From a checkpoint of a small transformer trained on Wikipedia.
Size: 15 layers, 2 heads of 128, vocabulary 1024.
Architecture: LayerNorm before each block, rotary positions, biases, untied embeddings, attention and MLP in parallel.
Training: a variant of Muon for these matrices, 9568 steps.
MLP neurons of a small language model. Each row is named by its layer, matrix (up: input weights) and neuron, and shows model dimensions 128-255. Each number is 500 + 40 x the weight over its row's rms, rounded and kept within 0 to 999. Numbers have three digits each.
A block is one neuron, or neurons of one layer that tend to fire together. After each block is what it responds to, as a language model described it from the Wikipedia text at the highest values.

L6.up126:523516438480452510448533503485558540536524430515596491528533545563530485466535443428470485474609541512552518555424485413556489360495488476541530518566567506500590457494541513503476497504525440480508515466504515531466498449473500536466458503520438517489530550479418553511465506562499525469502550504556512517477506510526444589500561561450560479507524523516516535481443500532428494438505
L6.up180:511513515493538532538508504573480461494564487472533499561508475492473539524479553489510513478543573520483576510512448547497486421484529463468487485455498475497589444545477481518536469461525482529487488456504515478538585470528511451518461503516464545518474515529512541529492499501464509428508472443499458566496469475457454478535503458543549492460546592488526500458472514491482527447544
L6.up405:454468538485420531499494512508474505529500561521468477559592532527569451514556459489526466497523565483552457354528491464564558448493520501486539484520447512436517484481480485505528467529538470478424475530476513532480551489531562558482443456531530532534495483468482520465559454561521512515489508523497506566466523488477468521524504550529490467522621510458528463414536456452468530482544
L6.up581:555444569550443522583515498461535570495497485511525432558461513494445504549540501466519544542477544520463536568439559422478503474511504479492513562490524463538432509575546441488538429545465443535415497457508508469541535535541507542444462474475542543500482485483484463522580565500492508553468447474476469453532482523493498504543493425456503469529464473499510484508528434494496515504516
L6.up732:496483537450518482543568419557494536494486517513576456461523437561546516488529481418527460488442636437505489484405481573519468548472486531472495506471467562427500562465517535451482484536510512491499454485516481536558503488431511519490447490509427517549494522511489541475574477490547487513511517514559502444507490504462584514410548473490596474508515545517473557513480506527514473496512
L6.up823:525465526535530493536575516487522481511527512492543546559489484514490478407538493394514600524532508516518515521516458453514504515451527550525470514483502429505521521464445406495456451535493471451525523475463470523454495526453586552493436473549451487520452512482487604550492468496528474476478494479544473434498455536522489487530489466523505433539436510530445544482466480510488497505501
L6.up842:499545534525477547533557449512522559500505469502511531507527523473463499453560524414519518447566548490439567561477518469550484449457537490472476567533561452541527508475482499500489397474564504500497449417562502537557510508488585542518490445499449509485519429464473527525491491525526524495512512408529492532460466498480507485483516506518542546522537535459507510520506477460491506452497
L6.up921:527474531536510462546555478542455477505444472481510526487494497446468549504504433502500571489477442531473532494545492456365479522436564467465563539512477501468505502441446535435552512410457536532493516459519493514481512479448466466447582452512500580428474464500545572568481509483498423510469537502520463502484476477515510599578549445487507518557523468535504496445491521479476510466517
Description: Mid-word fragments of split words

L6.up29:548533546508393534489463452510481563461476506427499525538431524500395551547476522500534448483535485457484489507477525575502530518526513522479480528436485460502469521425505511532553496477540505476460477451480483498488476418501572569545472494481474487484452408462564450511493515537419420502536498516513578509490467511521517468460453528481472397529472413511487516492513564565487544479492
L6.up130:454563439513559462557492489500437488570532487415497515504502525464514537492551545529485522492475540531446518512529445489461383453466533506519523501529438537542510474453498500518386507497500475498526511542556479478489518572473505446523466449571575416436480480469490545533419478573504478465574519515518542579465518451504523529437461484527556547471403566525466429512470499521483455491532
L6.up163:435536457452451525555500444538510540535549443492432502495513492431502501510471440498478517464495560544492509470456568507578489459547455478490505523478477469449462493490461527506523452500481557483513493489414540493491513515498503538493564509507486473465563603485566452452489439553488541444565522483506535545543517492600496508609483429560479507530458520515545477540528502554527469470459
L6.up289:542516483463518531505545508489595514469504519416451444470565518445441528526483485531517481455493471538466458559499541470497523487451512546500558497541462494514505496416528440470521498458493461464496541549580509486475562477511534530477449541482525537456509484482576540530467405528457435496555570517419490511542508524395450508465509604450408539515497487447528519507494478547443504516484
L6.up648:499459545500475431435409521529479515535558466483585518531463472527530427490469454534521512546535497567479476543551510478567498455509506526459500483506503543559510417573567498475528482416489569532467388482536566536510495481454508554488446507547456494479495473520536469437464487550510510455544488519514489543463461478483517522546494442497452515584582461391500460523460541583519493517495
L6.up676:495546475497439534487468512458517411464465485499480565482491453502543559476517499513478466518494471482446449480475581521498482499467505509503470455527560474576457392489450426477514497530449479467510515514536509509488487460492536537461451434445523436448519518483547370511528432569443515466547464468563521541542523516501418512556540532480532469510465452483503487502496485527448577486513
L6.up682:546517503438484505549515527499457487510504534468556564499499502412486487506490577475547460450447455456514524447565488472435489512436558578484482467570561511577543489477450516468556476530430509441553395523539438507485566497518484520504435499539506445455543530554501539438470391539512576505526520591536494515565536537415463504544476523555444503546496535583461505460467458525504569475471
L6.up936:529519472469488500549541465533587535533522504475416492519440510426440538503493519489506512502586590440504567459521469489540465580446525472541474494531499441502588490428465502500531472443418479511560442578527488454498540416505465479478436507453503496520530486529483585472507569541494556539541484512507512503523478518497426485490446466471411501516461445485466505499518491504535546484531
Description: Mid-word fragment tokens

L12.up27:531496478503476524540526415479460506478438459513500515458419462486508524509501523468520486508499525479578524527454401493522450511494489592480514532472502500527505537463559471552573510522512536470486481411436493524479526468497527492583486469486516537579526465522500449482428507531513476510545455502526439496478536508502532405567414540404527571515506476513526464584494446519498438484532
L12.up28:456461445535546471485548464471526437479496499450544499524468489486532440497465537510508425498484515543548570494427419542525537445545518516416496430501526460560483528515488494500484501491452558492522423490475461461605511515490543512507503494426438518504493493509464541495512505568434584533523538514503438532505540468493495442553516549514570543474471551515555548482485550482491505472583
L12.up226:480441492412484534485498490563506456496449508474492484472474409464545552540532556423533448456555545478513468497444441466420457478476397510463520523560572506535521502445466592483470550520465512493467461533507500533569515471560558503470477439532475557422548517530537509595487521487532527480539504572555439527542530383519484438531514509489458520498465496467543508524501513494533538490534
L12.up350:530454515477563485550516498477523480453455434485535431610421451490519502529523564500540493507421552486582500521551494465534500512454517491473559448458439504527484533533467545535574539509431485443480534509511547499521510466526465564480460593410499519486471563535461489516552447455479515469486500388504478465509466528525442515493490450491528419568428459487505451597465514477570516561476
Description: Function words before noun phrases

L11.up655:526529508466577521487517468486510550485505529501483519590515415419455574549469507523450476519480507506513538541569499513521505476453471500435443459492496429443567556586496501566507479488462432455469549425521498538450487557453524473505423478515520460511512447463487491509452479520516526462495505523516490506506489495488476416530521474457515464516582530524475505519493517518504582509481
L11.up762:566451514538534481544566546460450532511498444488500465511593504444451565548478458477476453470491503490485457430507474516426474516490544548555472489484475539542496466529474452478583566506501479487435531443443518448513500485514545476480482531523603533434311503506506533473522477495556491492532556576507502444450470501528529507539489490524498510506465559475508540533479502563565514533397
Description: Mid-word stem fragments

L12.up164:516504489451504449511560490516398510504514404584465455507490567476509494483510542522522456504528476519444503486455522497578510509525539498504465550448371420461455485471464555523453498541427488483509537459532473429448547475469488443507450522490499581512431599488554502588519515550577461473517549431498480509519516497520515539533473444493510548554437530607473534558488497552533455497478
L12.up574:517585519489513542553525529489462515461532469477484533490492522497486528497503561486445444525490476497517462464577527573632506564537525535468493515484459564532553462484561484505521492457431541520470533452492522589571521488453521462500527542522512483454520506462482492567453507506529507567538544450514463523447527462505537519517493507461537589530514489537464521417505487527446490511492
L12.up632:543439508529441470508519514546495434465507498464443490538423534466493500513517443507560477540525515434511449489471531516460555462441468479443474605461465485473474474497484476534514507504513532540554518483561464551540546418453499488504488475450514546488528429459535548475513464476514569494575508461432546496531564489500579562480466505474448461587469487488487473506528475528540497503518
L12.up699:504528527456479451587543530528463454531532449562485488562488495575530500512439505452493443528474479500488551441519538539530559513505509512491489495426467519447507535478512422542543562510469491457547501475522479517528585480456481481576484436584467505487488508449511560533468515485452582552450500500497480423525472426569500496583483456481540473591520419533511525571548496487457462485464
Description: Mid-word fragments of split words

L11.up617:568493521436499461532502493552569446529478486422533490473450499482450426525541455541423506501515568500541467451490453428473416487486517512445460529432514517559521453525547466466477500504485515552447569548487502456527539458515439495474556500465495523481489523482484533496512503491500554493457549471530482513528578513550518499535495488499542544530515528415410433549498599472509448491493
L11.up866:545439487502507467554551506501512552477502464516573488465467546507445492510534475502478520509513515368492498488503519469507473481532465496501500509480547478494517563509475511420473466484513516492439435585500469475487443465526480519528587490479498502596479470543532431513596477532472532519505439404510507469519494510585514482484522544543583520565484521459525515400455476485505437511481
Description: Of after titled nouns

L6.up28:571503505518494491495522490514457572434553487458539519554501448501582519481459525476410541501515592432488524503396533540500368389508467459447572502489523443490451462486474529527511509521553501505491442519493469509513577408521503542492495465507583523452463557519530510519542475468513560533524554566546535530482470481527477518495475493579504493466508519462497483460482537474527523492566
L6.up345:510481508524489508394562458440430482485472487537591574494515487470489522512454497560491519479501486458524505513459498553507492364472517437495474484475490495508465417467506579465485473567474500484462435462510490515533480494507593463492443474540471562574535547546487542461468527533424510449553568469519543532472517500452500488502550459522569551509494486520521537550564450482560539494427
L6.up416:476503456541504563479525626523495481508457478454591482523489493432516471529452509523571517525549495480466493462495489457512522455504511544572557539544486522506507496555567486538464512534423512495527534562509492478520468462445519483558483558466509489467537521556505510408467469576461554443469494433522480502487434538509443592495554488544509506506519492501520524412422445466477510476469
L6.up426:611440478485482538508497502459410541459402512493473530535490568443495507548458503486471467544430430524482442461447499563505495448520524523544472421454465551538530504530568474512530593491467481460496489565493508484547513516473521506579487542527523542527494537476522540556400503610476539449578514460549489499476507508494448531513486512457494544564513491498539457499523502511468544476531
L6.up455:501513491507556539484475471497558521470557451594431491534485513457600499492501515492489466512468490541515552494439425489523440516515507505535577396489480453477522482566485448570534544516498456467516535478527571514418484534512484456589561515528528455462501509423541584543479444426467500510469549551526428478537458489577560475497522478503447577515554497544504462478449516508465487592484
L6.up672:534451475526489546463534533438392508525537436488495530421491480460526434489497557524458436453491430513421499501530441514467415517604538532485486476489475525552529483610553497516480486457534444442506548533500491465410449519436512594479427472451529480512485469565474432465491501551470523433475593514571471534493473460520467521519564550560552494492503549468458472516554468504488518459490
L6.up720:543482468510480511520529579404501573479542501460490558499498533525438511563513472452548484515478501492516504471490568496477554472478456432508535511503529538544509480478550480472517622343524456542473497493521523436525533551434478487585426505498538501533507497548497525552491506566450496434496496494493501546520506554480454503549548598496463546468456414488486507511528517531585494432527
L6.up914:495470522471481467499516534484544571503531519545513519563506466519508474424542499479503470529453522441454401480511423496453492587431455485426417538554479525529461573425516470473506521468529449437437530437578532491511458494440547469532597483551504565520433519456548547473500523564509516537497465497516508535511491521518475470483544522519449471529510436450512535547406499534423437556508
Description: Part-of-a-whole "of"